Part of a small language model's weights.
Size: 13 layers, 2 heads of 128, MLP 768 tanh GELU, vocabulary 2377, 9.18M parameters.
MLP neurons of a small language model. Each row is named by its layer, matrix (up: input weights) and neuron, and shows model dimensions 0-255. Each number is 500 + 40 x the weight over its row's rms, rounded and kept within 0 to 999. Numbers have three digits each.
Before each neuron's rows, "fires after" lists the tokens most often just before its 100 highest values on Wikipedia text that the model never trained on.

fires after: "-", "\n\n", "ial", " Gen", "ony"
L6.up583:485486466455545426517528567566527570496433442513456474514540460528498549454518450538452489420473505554482498528468466481533472495478520441444452423511486561505460495431623532481501458508499493496559434513516542535587505465484514506549512539550417502616459568520468448466477539523444468530515429444490510484524506500457526515473485532533439443544510520521553467475495535461504471520426508516563565508553493457515494436442431422528473527515511464493509489497466471438546479494479458564514420531502476462456424504466514489459480524548513512562411501501515457533475481578489484490477522507507527457435548501511512569500436494471441506525559553551457507605503490470565497524525485459525505472510521496539485483499491444490449508517558509447459512547520568467488458497523599

fires after: "\n\n", " qu", "\n", " \"", " gr", " G"
L6.up85:539527492564507431546486490627585479448478499473517467511482454500477489442602456568461545494431555489530531560467514554501559526487516436529541469506496498463512488454474466534461541455518480444479538479534569529461428533556452567481512499431417572514458529546490481492487490596509494526490501495468508608504494458495475480451533452522467576472477536520486422571465466533453574490501514574508489480456497522448475454469505567427477443480468475456463530483464530565496452447522518529513447519507480490531433498493487480541594488518437415514542570537515526454455517438491534511458521581567456568445518486487511510476554463562494464481568437495496475515539532485501468569505475441481501555502474472461475508467494485568515505529518536429517494503493471460500492489473500

fires after: "\n"
L3.up332:506590541502587455501497451494479503530480506479509518516608492415492453471613514500476547483465512476439472455457521483465504536473545531531515506506541557523537526517515461507487462452488491444409485462487485539506415491525543525507477443477501558446494535509435432497466512550549467568521449536523499534506513496465541513484520498432454497441488485480491390531510479483486533490547537585552487457485475537437428465446543445504511519451481481485400496447477514492499476483486532493485443459512418497518518473456536579551501497531461568492567561511488513462469606458457549484602467502539477511506519372535490531479472442543497439474502484571514483444484517488564505561527471493508537498499470513494502529546530509469566494488555573540503579484541545487522454543446477

fires after: " ", "-", "1"
L7.up206:468503488439467453433528505544554533508424434528542475584502507510472505464522467510421505517449446530460503484525480474530535470594513512600502511489529534467501523440498511468536477517526531484393457578534517507503555546546494552536539456558453490515523499541526499361480521486477503434508468534448498502414456494450516462551477528440559412508513523483527512565489450571472490506506466497495531520519480447450509465543485521535531561510537537481515477433484453466528473512487454449481484539552464443527485496544479524533550475505526487424510565541565460473597468539480498477550488529541579497555519382520555506471474501480526535560515478470514543533496544486480489450570449513490541388540448437509460469460526497500477522422502528536524521506515514546440455500484555

fires after: "A", " s", " S", " sp", " St"
L4.up647:414433473523471529542516466513564553512437533503486472517510535507499552470543523507516481484502472490449498472500586528503432494546556525492497485578535539543501478521518515502487618481510514485517499451458514497473537535449496501503468474457509487492438561512461407482449504559464392500567507461510417489465521562491513513542464471477515459464488584432543564565524482573484487483524491549470459475465556420483480518572470465539549529451428414405446495498514620487501424464482499537566446413517516551433507504544459517513455512501501526457500491449511485533509487499480475496508519461501563505509486474459575491506405498484516530490472510422542517522496543510491546522471556481558512557475409474479511468439463495468542445470507498572541576508451483463464449502506512

fires after: "\n\n", " (", " \"", "\n", "=="
L2.up498:478502524518506446523478436564484591470475505499526484515527518565472503460506474503509548450519514484498504570551423512518552519511478496492460495519566487476533459526551444500523492514509555459479463472446595482468521489461531490519531527441552493551444521532510490500473504520475504532504453461441465542488467532520499535515536536595507521495456478521540426463496481487567587415511604536399520489505473516509502517606359508511531456541458404466502528454510465596446452469476519503430472462506493527507468549577484497473550533494574446500551565477619503512444448562485538506488541492581500491590524452470499540436492519529513478514508523452495515521471583531545477525582445467498515480446488461491504517494442492509514447492507505479462527486461513489489492557523568

fires after: " met", " Cl", "et", "ot", " Met"
L7.up313:477534425474518516534471508519492539554494484528502501491500491501424522390501479467495513555451498500486474550476406533496471471445490487511528386563516520444498517552535585461464505483613569492497536436504535439531533523556538390552454545515527508543460467468521501528490491525430465513456500478512524497510412551485498473484467482457506579513470499514493491513501530481501529523422499505475501497513490539480503509488488528492525478474478503595506568419496513525528481541461532534547538544467551527450480494529556470531550476514465531538480507494505448461458466496514603524490544437634475426541495475465474569456490450522516549580546495454477473395556541512489527460555452527520474475451533438480478474469495518613508519460489506517426474523399526533482513502514498

fires after: " the", "\n", " |", "|---|---"
L6.up359:486477537556488436519484578544491510502512494468466499486557559496537540449499505525504489511474448450404487518468527487577476469471560436464418499465521460492498485416484493472554491492561552537439488465445497487545479532445521517494490510486438569486472521539470543488451528531469510523466472454497510517469421571505511531452579431485474455525485506543535501484509540556484535517533534487462485455502491493551477452547464423560403466513500515480539531532523525476469517508437407488567508468529467495547486550509504410456484519501430470497408488533557524406569539497451497511454597398495522460488511431542503536473527496508493492490526486530514561550497627421488464561474517552466430511514506491547491460476444505500550549449564541482486503509443570496556510510545475

fires after: "97", "96", "95", "1"
L2.up590:515431452439486551632432517493487518413496506515490470501506571544502568461472476490511458524445586469495466563508513525526511521500495511525486511562548521466497483538519476467469446575480494430533407449507463462453507531517572489533416532415485542478513480466462495576479500483496510434493562510439455478474490537518487490443469540464556445516460537515489511520518519455541529534502471487513483429470456498437512587516469511411471532517462485510532536565471465547559496460492568496528531578451514508536479496490499466519532477394522531449428487517485508424506505520524496411459551559552464527572475513499534480488528479466542499572514520492555596486515550518489534484547554545431548475480421447518525542454513499515424553471461477548456500559516509478495445503527502

fires after: " J", " t", " requ", " T", " H"
L2.up729:441487435414497570545468432540450540496477546536482415470495542482500451503494488511534502488480516459426472525509446536572531507428516453494419543514465527473511524493492493505496491501529504460476483470471498494481372486451519541446486538529522423467488517443493552494504515523514530551482469473520499519419498510553518547573547460461482566548543456474483517480479517506493531470471503436461568500514438576565490489475456501444505444452508545552491506538545552482549570440450461501557529535489408519448530461500598483569531495484512438491547457589524489501499598474492512481503496436499409494565571456559517506501485449473508550544494479518510531496455555511501546499533478519484449479507531466653468531480420486460540508517455526535461497451519546487504542517464501

fires after: "\n\n", " re", " th", ","
L2.up462:452415512503531515474555441550559492533501511509492531499567540510569574531493440557454490502508437488478460514488472477519529526495529389438533509506539489483487550484538575510510533503469494396496518497377524496471449541500490514502498494490474576483508478555479460557480497536516520513516442449469480483489515482490475453467441506490526541500507581427450483468508532503490491548498496478559506488453489494561416450552471610496461523558499460516478542538466463493511490494487578600504520438550482519473444508506483505535491572473450468538525474441608472474511510432455468537524526446490589558486483502469504463427542507459475473534522560512486538429423496482437524476501521522459586507506461503588546512486431456512445516472580474481498531482554518542508396496488511

fires after: " C", "C", "c", " c", " to", " G"
L6.up659:522570487515461502525540494530517526498459460466457470506484571473446535495502509499508564493485503498470514551523500533531592414479488493596429498476507575420525480437502486470473508511552478450538487514481549488500485474561520438520497464507436510485503522487501513444488480557435466551486485533506561512526564487438514504499476497534463527551468539466609497487488430604523507493435509420441553480464500413409530435533482565516514514527495522488493520473499430470501438467432544562541494493558443526520494493521454549557469495518494547505507572515483516391452557504501568549548528564549530363503517504482514571480539535525507483511490425541506471503465529518532513490534441601548468495491459512519508483460511523484461490557491458459401478518474484471546442459523482

fires after: " t", "t", "it", " Ar", " ar", "or"
L4.up420:524513471485503510511576521480498494532467507516447526486524483410471499521504475487488511503552457499457518593438476531558499537470483495450487510492532480545457440541499512411447569429524532564535488475471488448538532558492485494490436585531533477478484489404471543494515501618556436518461564507463478534482508517534520597521491502476456431476546495467550530582503532521438485452422514478603491539559525534492434487524511477512527486500513531520543515518558562525494487460492494510538488518447489539516484493465504498527483455494455493569463441443544528493462548459503538598568535481446519441541538483507470563464467421469522430550482494523489494490409566520528423477511441468497470467514501461524543474522431481510543447435555501475477546575538516487493466566602513

fires after: " E", " met", "e", " Met"
L4.up309:485543492455484515488489530509439460457446472503479553500530531455535515435501452415507508551471540527446529523504468547503488504513561516481470449477450574476462543481532531439503518471513536545455444519481568526574527539496494473477532602438522464529495504468527426478475533496481569482443525480422556559522467530527535537456501535488458509538489569425471521457490558455518461568428577460454508524437516519495452503487423431423452539510481496593509553472469500438461513496489483564526524532478505550495472536475464502421547451499484543471509552438566548408470566493440542489565523488487457494576513472432560463482467477485598492548561514519498441525557543504515509514501510509565522475453506441569538517522470448526442507407525505463528473552475522490487483483509535

fires after: " L", "0", " W", "1", "S"
L6.up766:440513466528552472462586427498513546533534436417535489571448448532496501449484396529489478569526503447468508547430500472519501448461510443477497497543560568489534564483513436528485554485527506518501504469542525433543431463526523539462461478491475568485494523544498525463470486535460536554508511467475479496503567544462562474482483526523488515515489466509534513521536529424522583538488474517547527510547537480468446477515549543559560553502547481392495533475426471576570512524428535513479467498509438445498422456535535560523525567436576488482501490484516511505469510470501528515522560501521511577484529522477529421452504525451544495522536550523473444439483496414487424489518463499517503517479441462540609535479475536540493564507435574456480520491502485479433519473538531

fires after: "ro", "1", " em", "2", "s", "m"
L7.up180:469463493477425497478503501511528481512384439532510521510447540503500503515479468505519497501526492500465502527507447477489505430530509585490466517506549460455535395440556538474473419453525557498507514489493467491533528555556497509487503496566457492539497514459489513521489506500524455491569568483508464533494551430490531485512472571436522489523494501453520446540557496576480468546543485497496570476414496455542455479509418558453500488498447467484533489585488558439553478488515515527515547470544554426475475551432493514526417487472467512531520495522575509430465492395500499488546520456507536527465458509463548411593470475509476592488546525488543566547493451446557478514477567473448530516513471441553551489423475495485448559481575511574513547508495481554448477585485495

fires after: "-", " \""
L3.up155:483514504451437460507473529589480532460431378510499432543501479571470487497491430546465560455480495523438507502533521509425563469509511534470477458503493466503523510512542548474452512447543653503366469454524535514560533503538452468528537541485420498526459539526548485565470537528478502560509463524469565497524464496474529532550545510532464484436527514444519494511486519563568527435504545554467515481442520436529507509469549485504441479563505510438522492487472528467484471505479523484513506450490482522475419499482464563528576498474516553444512472528540510430439485497514509640491504440537480477468563521443521537500445444463470514550479545521569478483531460486489530559589483559516498526501472517445490509489521475490506501535548496490490585525508498560532461469475499

fires after: ";", " |", " /", " l", "-", ":"
L4.up311:416484444511477479442464467517506500462492464502498449529494530567466461507523498501512574512534418507537461452472520527475444483452516565534547571519427505466515536477547524506480504479492524463475513450493552471551442491439472520437492519489474504539496466539486487439451516545503466543538451457528547494486460457486537635532456503577523558505543594554462527434555479518545541497493576612529543509504617478487528514488488444557524526530498509495526480458538521527521474485484465500468524437463503535387456498467506556508531475518445503509494455469520513537472559481478479505509499491517553473487542487526482485401566440479550494509494554513454491429470491467510547580544534505488528449483474605424542468475490492544532517504470589484522497458501510480478484633445528

fires after: " It", "I", " an", "er", " Bel", " Th"
L2.up32:522502529474519479450457540492445563479498445513431531575505467504477573482507394453472555468475475494482525537534508482518543430503535552510528523554464504412474475467505483497510530503536486488509481497498512471485490488564519503461526499497554532548501558553545478522515488498521406533563539469511498441466542546474555449453505517492534538495478507512522560466538537478428535525449469509471456490485516492454539424499508534488530476549528481487562600463498567524461551509452517540484482509539457488494503471544490482435552543517478449471496547464487538479509457484512520478505517507599566540497537455426487440448462489509499438560577415461583610542519542514492474526464533483510570365432424428564553450471488469480533507554523457441479493434452499470511425515449492

fires after: " ", "\n", "ased", "-"
L7.up276:497500463521505502510596467596460573518443487495530548545479459563489507467572487503457501566544443508494525518487496469544480493477504506570513503551477532394485483425525501414563485488492548500478475448499464498510483447526501581507479487510457520544495510454529455462542517532501500478515475438408458559465430492422487406477507494437530563563500541548496503542524523516525529556424527513495458501498510473463489479522538503502551501505502524412545483469488526540501512513502531580453405508490474421513490581508484512448454586527512449536497504514551445512502513510370505501494445527563540512525489434554475524432485480481515508508492505405557520529439525523590603582522467526458491531494451502514500526427478502531497577477490523463498517445486507551517503476536453

fires after: " ", " the", " |", "\n\n", "The", "ater"
L7.up323:458481513479518431456446509527454517534453452456522535507490561542477487453495486515531545512518438455458462466477517484539550571538481555481451510486504525573486492485553518484494559448572460515483527476491486464477558538554480572534480488492493529569491598481480377495514525587456447549512461512491556444499505548457490554554482538449518556453523497519513477512489495596563503440450522511387519463510534498597486470488492449525474565537512479480538538492499512482526514539471501481541477478553455559573510531485449521492429510468442455474470533418586458418466485502515498527580510492502511494467545517422477474452523499500469482519478483518453425444531492546501502568524523493528511564502403530447499494425458505592463502549510525543505486555535519462456441528459560

fires after: "9", "7", "6", "8", "0", "N"
L4.up30:544482495486549406473481484465491517511507489516513487594536500552443529507507525571470484457448562559522523453431521541436570500444538549490553572543448460491430506473522421471542509521500459527465496503473477490528492528512503480471530537449541479497542473555441540447493495526478527457483570486488579494489496457454484536481567374482488382493533478515495443449450518486441497483516508536529546456503495467434445512486472523469507457500448461485534552519497562427538514454482562541517467506484552429525498468546491574506478497498493495532510454503471569406476486516535532467491444547577557432579561475550520548500539457521526458477464495501517525478536468447442515505538506472476620528503477552585504550529481410558502490500486480539437525512508581503493479474482525

fires after: " which", " can", " to", " have", " has", " may"
L4.up255:387470466446510469549456460451532513510481512509529452515492487558500490495500458474495535413582417510412519506450471548489562508525512552573464459555451507503479529549547536482544537430530534515493538501476494530510504519511457541599504481491475529537463502539532523535523474495463465549505473438496515487458473496542501605503508430440517561515432566451465464499520555504475580451534527509443488537482467563552505432501572489503523506574502446410484517541521556441510497452452477497502469531504499490549441554495494503523542508495439464574518535502522501475468571526521502496483496477529484532505504480509482561485437481450488492556543451466432453522506560437544504530446480505461500543457499517524428535545399505460532516443476470550462514460541611446577471549568501

fires after: "\n", " |", " t", ",", " in", " and"
L3.up570:460471433524507532439497440526537542449457474495433472482533493509535455447494461557478458528441489539503490551503488525422460483461530514546497545618513494483490503534525554511462519419513578459469417493523496478454514501524536494434410514494459522470459481500465499430416431492539525480586478503534616504477549550471553518483539530518532536464469480477488491524549477558503472435532544532527500507491512483499465502538510511534562514563512425587480479536481500507525487462480457501507524442577472533487477484463484530535515520481470464547533496454462519474515489428449469519618596493502435426475450516478543488390575523525481455522503564534428514484513505479504554563499519513464487490444511436449470486511483504524540519463581548484551562466526504515472500459442580

fires after: " B", " St", " s", " T", "eder", " st"
L4.up422:413436512462484563532434455514505519435533475497449476531486535561482561470590504557485545515503420556497492493529539576433521383512564508500521524527491523618474490504457566499557565488496519539500512506489587495501520472408506537454501507503412444438471473535471550565470470477521525489539464544539494489503486520482523542503448480423520499475491533510499518519579468468474537509556522496540486503478485479451500478516501486553429427509493445442500549544587544505479474511483462475518490416554484483469495502498587515534506548480523489562477509496557501473491492517461486504564486526527494462480536508398469553549527499460511410476515532463561494425452564484540495468474461423493547526518528471437494463485467487504576451492563543523436516544488519521524439501595498

fires after: "ar", " Ar", "im", " ar", " Bar"
L4.up697:515492487457471523456490407474508454518473457512492473512597589488441511548465482567448460492462506489469535585432479509461560493449515516533500565502455512547505499510466517436515549524527486532478510459426536393508488496479474413480424487516524496477522525483463529469473517512508441514532496515533459481474504527469481542599524474454478414485539523473539510508564550546414463537470489503528489505497448485517484437534533538459497497503531524499499523537601523466491531494483601522517505517531482426479478491515549475501484480493494516591383416547521502465483608448530519481497489524562530403475595472528478536454424481530450508477505483541517515518441483502542420490517534473472539523447444503512589523432449483481484458493550531548483561554520491548561489481461501

fires after: " ", "2", "′", "-", "ebsite"
L7.up226:508508455483568544492518481546501490539615498479447529588483541543560523491471419470488487539438464426431554506484422512522499437521500517505504533573509527500587493460530445485489461438488536458483481467540514545507432483497527499461496476505485492482460509540539425449566486500426524561504501488534509485475477523464539483503514549431508474525536545539471452506464519477468495513503540507517518515521505360560448453485562452592411537480534569466590512492513526483537473472468505470504401447488469497478468543405531503545517508523506505460448463584500447442497483472508509443501495421577523440557538402556495546459525501500524495501545471464507543433481524493482470513562467475446487547478543528520537495467521495548538505491441549541551522554486500537508454563491525

fires after: " D", " ac", " cont", "ound", " County", " under"
L5.up112:439475486550520542570524469539462509515470531535421538485481487488467492452501496525505536520518435516511590487470485506558496489550473503490523503524402519486526478533547480416465558521526494475429436537524558517503523500476431435485491489409408486505522532547591531459437486444509571522445519517489469533451483492476514432525547547462431504535574547498442477530491511461455560494445554506432494504563436448513547469492515410540500496514497493583478518492523511571497475522461550502568521592475451570526501535471422532506521538502445452496533562496536514456536425530420581544553517484569474515570475483501491468470449506515433457569514458525466475452530554486603505482486472512517507479552480431481475511473503458526548496525469511471545474545529481525470439494501519

fires after: "at", "ac", " ent", " mod", "ific", " trad"
L5.up668:468381500512519525483490507530511571525517496453518459519502508498464484513478489530433552467518446498513521506440552553468555500482493542533532540535482529471521543442532496522533566411551518507494555462460489477461554579496525509492437537547494518520526512555523458503489494531453538495489539479502460593497475469399454499460477446464353499468512491508530456485545457460399468474507512497495551520459524483489488482444448451453562543580480448537485559497511512515553416567525428506525441487457475503491496545526487535538420459443510485499561531528512581522485543520446549522590485487520544526514403526482606499487488495467570429485523492489520441510532491452477494534508529482432492444490521504531543478405471456585573480546489494501481513524456499485516479469565518

fires after: "2", "1", "3", "0", "5", "4"
L7.up280:486426523557450456512543423539497437535469507476506485485469485543417516417543514526455522540494542484491542445541497517531418463502587551480528460514531515479481523458480513508512510504522539504518457527518522456545431469520503467528496465497528491497532522510472500522490523486497556469434444419440555521446496594557541470575410487552472493503413468435515514544524566471553460482538463519504522470441542444469506470495428498489507538470531487448510468538445574519527455510556436552472503491531475441453439542545566497451447467525554491467452477569559482447511487484513508536537465521483506498454528532489579557499420503605445534504496499429490478439461532430504500535535492522533542467567521467513520499479525515579477500474516597517526500572515556515406469511456549

fires after: " to", " It", " an", "°", " I"
L5.up741:528494500476451454452459516434495533444508394515427556559472529479429525500535512516507512521491501524505471458528476492514546480473553509453498501480466559617455542510506470485514528515528494486533480528529590516502464487533559505492463505521497427504464490535446558517478498490494497483533583538522558572557469496509554530437525489541532471562514536504460492511612517416477527530501458455508519480441485463425506503462410513444440497475461506470482553495485442544472491451526501494491509558528512525460425487453468533529508519476441473479527466479639511400483515484467512550533541517496581487462494487473549437509496486497530515536579464595546554420471540508598540431457525500541572499488545505503561490457506466564550510567494552443521476547524553512469486519493485

fires after: "1", "0", "8", "9", " Wash", "7"
L5.up164:514527457495488486519518483501602419481495506528510506542503559629532551508512488518430562457427512543538541516505599568493525407544536513497591562496433449489481462472493489484432516448483472455495555488490517575474523505542452498502465431527485377442534448522523442503478519457556489535496472522406505509500498496504477506493523576425439516491501533502488541513457539589454500599490530534488463496549473440468486452531511528531480475479492468462518520421521559466461535509465494533503473473492508488568503551494467524535480510470428511453480524532454525509503463480498527469423455508536525455553520479496463531482506515498463502496467493491537512483550483445568508452492427453462497419401490535478529500524548449581507466541440497467513555535403525531528496485557529

fires after: "-", "om", " Br", " Mart", " bel", "P"
L5.up766:547469477506454405500495486551484539537520507508489534533475554434496513528495484516459548516507512438488473527471520453495530471450505482616398440547523552448472432487486499455461508484529560462463466517435518491470524497472503538552479493460470489473567544468500383421459492559472501458476574525437468522493467500494539486565461506478543524406470560544551417543388473599511511537517506468450529469443524490492513510570496569465526563539501471492451504438522471552461501511512437475539483507546493478550465532508554549496504566535446482477489524522525510555497526538520547468576506510508486562500508477559533535462524473559475471477546466453479521494464470523500568552529495560500499421495536439477463566505504498492511515557439556555447505481566528503465424541419473

fires after: "\n\n", " (", "\n", "et", " sp"
L2.up78:501490490548439419482508511496455446514533424579536454558499449522476509459475433567501496505483559526533530433515485453510502455529546529497495483584460491528491388393578513486457565474544436552517523443545438513517571494422499493545454453506491472593472491490500505520523521516493465505506470530506460481466433576506507571522543482496432468449549421431479606491474596469502502487501475478515491491482511463427499509520486530504579456429463490550521498505515505500502486520453478525517536475416512512488485435550476494440495494484574458547521545569502519462431538526454494485505512528550514518456514518497531503496461489457427485514500483457467523496518478488508562540546408464524534486402531486515558419515513482513511547493496518430539535540549560541543556525456534

fires after: "\n\n", "\n", "°", "–", " w", "Y"
L5.up172:514435458482535571576492442538455449488450498558457564511474552469536526525571463521424635453469547502488514411580555491522518453448522500458473444523528543471464516406551481516490558496459540499466497521494548484519454494511458505540474495429471462516445506515457534547542519492486549518504501490502450501525422450548505512480526548489520461525544497490546551428506553519505588555493451512511527501522497417474533471522455484436513511553482419534435571420523488527491466480499491568500468541460522455443494487562484475548569475506508496496507500519538545492506541492466516455437536481527617528557509535531467529465492515493458463531525471532515494488465550511539513513595500435513529471510405462546469468503457461519592535503515495528446500563530538526462516437568491

fires after: "-", " out", " dis", " pr", "y", " em"
L6.up362:414441495512525501525465533485511498508559514508523492498479487477454529456582491440400573513535429481541573478570440483469507497574494457499513491558432535512461513484534515532461483501582463544453394492511466405453529500500446499512475441498504467535501498552528508474489532535506497530547475470521362572524456533436462513532442500469496486492546543441535557474543498512479524498465592547522526484495521389494504430474555562472537551451494452464495534521496480540541458536488491502472462480481459485461466565484502601466455534482505520453466582538489513477444492467511507490543514531521556504481475544468522498430514487485517574536539516428475546515537539494492511497485557516510607476550487535459517460414439482492467464458450454488461542548487528562444484479472470

fires after: "\n"
L3.up0:540565478377497452483481455618467543526485491521453475506512501487478490562536466502511495465517380462489542590443525503482487528477533531586556505502502545466453541471473474495471559444511505437519508503458468525461470540537489524466393501457544503493507558476519427489487522498505583513481464491508549577527500528459516445553558492429530455535448476477535485522528528486467587533512475487538461475509475507474508471458501509467518471506484513485426534516499457486442517476477475516523451484486443404453478491532488554539522526465458492551551395453532458483416453493479524508538499454523501506525442490568474593507506490520491515498569482565493546575529472511584537520487456590392471504505469478463478516508504509519530540533571538478457543445529509496499502587568529

fires after: "97", "94", "95", "96", "98", "ol"
L4.up292:489449402479559539499466447465512521458489459493505520499505479512532490457498411476488540464559567456488551442470589589552472418452530503527484471533437498466470484494552403466536517486508567478475460452488551517582460526500481558469435478507465422545548441462488463462470487535548514529416568491498479536434421484475486490491508568555506532475559568567506473503447517479429558442501493498541510469485520528469544536571496519486529523479511482510492507491482485545546480478504507517503490518503443474527521490529490496433549500492454444446554534482516553555463516461560524483447473519580463485520569498526563466415539470464508523467532496508425525532514535509551541535587578487527499508539399564510530550581528459462500485498484477503500520553490594484524478521474560

fires after: "ic", " O", "iet", " pro", "ac", "ater"
L6.up100:500422511514438411502517483525505486494517505539460500522586481521460580516478477454512458501470469494492498513502529522536504531506489553488503555564518496516530525512455530469547543486584495480490475546433522512566507511530457519452506563471460450553522531562481529444407493533534466504415471491452525494440513449511515521493604458527436475464514537496447511508450514549531576479536527550487538500420506560595473543517498416488466559528452496514478502449529502463467478490529415491456482462554449499475475499531523489531585565441425468510513525488504514445535589499493508546519456530458532474601586414518585455516553440570476496505573484477481467488548515487488474450465445494518575437501535560529466502463495440451468549461524491468514459458459510437484470515546465

fires after: " T", " t", "-", " f", " st"
L5.up304:396531430476460457569518398504474584525440506498498480491461491549465503548574482554448524527572476495458568512552516457464568449490506523582461478543510521562537493484571559496476552515527520472508455481528451499541518524573462457425475508451490459493459503481512491435525509518476538561570496523458486568510449547486525465515514547485545491539493512532517516492526545479454438490459562464533477516464543394462549505518511477510432443438471505432548489488513509485453530548529534487512493506465548485503471492459489548515442493529519488544422533523474486459454484455548466506498474468513510505513466391468579551543498491470531548567465444459481488533487458492452549556550492471544484486444403465437507525446503470518489462515553564564449586566541494561519514499470473

fires after: "ic", "istor", "ac"
L4.up67:478462492509557507478503494525389489521548495526504488478595505511505539488488465522457472443465509544544504524491500527561490481397469552544460547500496513507524522476498493524564529530542530441519627518494563466523528453485498490537475475546496526517480441568519554505429499540462539460417508482477472526492479497402492467567481455456497446479530564507459426441484514523472503499526505515526537490563492497513440567577556487453547527570471492541476598528526453467481444477485468458495496488471415480509473541501560456579492471545525497506492582528547550542505503488512540511503450485485507474557547424463474557481588481482557472498430526528522469498460547434486436510452431548486534438508537505497467446490548468535471411567483504461459513464471497418574437475467535

fires after: "\n\n", "\n"
L2.up443:490479515507493463432423514539514442530466482541489506488516560553511511436538483515513470482406510506455483511528545474523497502417515460539499466496480483549485488484503524530496593397540535491460561488500527479474449520483468505493459508495528427555502438497483404514486475532545400567503460504486529463506465573499636475494570491462427489502501465476571439483516475567517484481527612581536503461447516534596458481540464489491498489448490504524472498563571456531493530489454470496552476474523463445555466507516505468500479456491542478483468506545477503437497545442500482540516503464514540480590530471529490554466493482520500474513474496516530483501590543423455520488525424493491513514437512526463539491534512516568460588567580591492520601529518498539508509476470564

fires after: "6", "5", "0", "8", "7", "4"
L4.up751:535449525534453476469515513554504474535514454487449508543489465518461500526523546500456474518432471532533527522482435490529551453466479540484571512519428464576510542520491482454511551558497503468479529529451531451521499502594489534494487520567486476513504480469418489548509521576531534552548489480504560490498530489470535461533473430524522525512511484446489453453541549511445452554516503492491491552468489500516553463450526566468439550519416421503555526554545586501422514446517477511544456490557469436500483490560452587468419519519494481579462474525478556564460470395452509456474520530430443428556575501439571536475521469530450488503447530444532566488423471496525467486501428478455496518457534439540539497509513444565559510540567458434480480484509517524479475456496508

fires after: "0", "2", "1", "3"
L5.up285:522474500556512480531579556547496566454476542476497516516484514484479575453533528516503466513446540493442540540485465483470489485475481479488540419586514459426467467538564521494496531498508507463540403506517502541504451557486411429528507449493484504512456433511518404518530495456475495467481487501448444497454480574525527502500552484517452474455499452518585521538539541529551457536441522495539549464536475414516508559528507496530501471483538452471504502449463515488475536521483560522499531473453488492479496571502555548463520499480578476443482520560455490403533471463397534479567517484544442497519492513515498593521516540518465497584499524576537458593540473418471497621524482462444500451493508454564530489530548457443530446561504552482488511465477505496471464540508578

fires after: " att", " T", " t", " Y", "k"
L2.up516:507506458461505484481429433463455527477497475499462460545454497560434484470499484527511526469477489489480495513479435553510591489489515620506487533526491519494457450457482498474430542535536492536538449453496490483535486519471556396486488476518529501445502454523465494515536519501529505489516542484434577488462515535510574550567623471464433404522517448517545483484525573480497494480505516558459513436509443463397525478473429498529438409520519556447502501465566515458493528491408538533552517521536505487540511453515578569485539457479593496498462483531492526499463479518512577553547558475569503459500506498494504597408490482518467562491511459500568514548528515469471479512570508475440492540517460460451511500461486479535538510584504480504463611465487535494490508501509505

fires after: " ", " m", " un", "-", " em"
L7.up468:446528491507485439438540510554515542536540496534505520536492526482466471470578537507514529541576457491501555495559524492481561518552491498530530502539489487442526488463442456524464537469471547512439440508529461472489472412483417504521503497487499457458514513498536479468480494543502507466495478429475505513366512473484544478497440557602476578476550569462481568528453519640543469591476476510511438524467451427603520452472457502465503536565446493483464457481578454486505507493468460528513485488579461479563473496534511507544547524446494487512518523431574454497481505431509498540551463536532514496485503549475505497535458507473530490554534498413496501531492446454532546545509528509472461481554506571500508449438574493531440547508516472575540530531461451507506493408482479

fires after: " S", " s", "S", "s", " C"
L4.up122:390459548481540542477543446521548551512509477482437488545476477538473540459586511459467490541511426519487502489559435526530534426605566579452500463552544525547500518437551537507531541461508485521502473474487511378543449511505516584501451497592478492461516454544451433540489533538417506511513464562505465444504512459532541467501457522463487539529514512436539530565600447473537485483509431490533525486476496452555506487461510510581504507461492430482503465514514511431536521493484461525524478418567488496493491519476505568489457498490436457546531521532528553504506491546394502502521511519467505507435487554486546459506460451513473496549513587502505538432497529487494529495447526472541506522517552458494479434489490483583517474494527550447447488474428511543424466502469529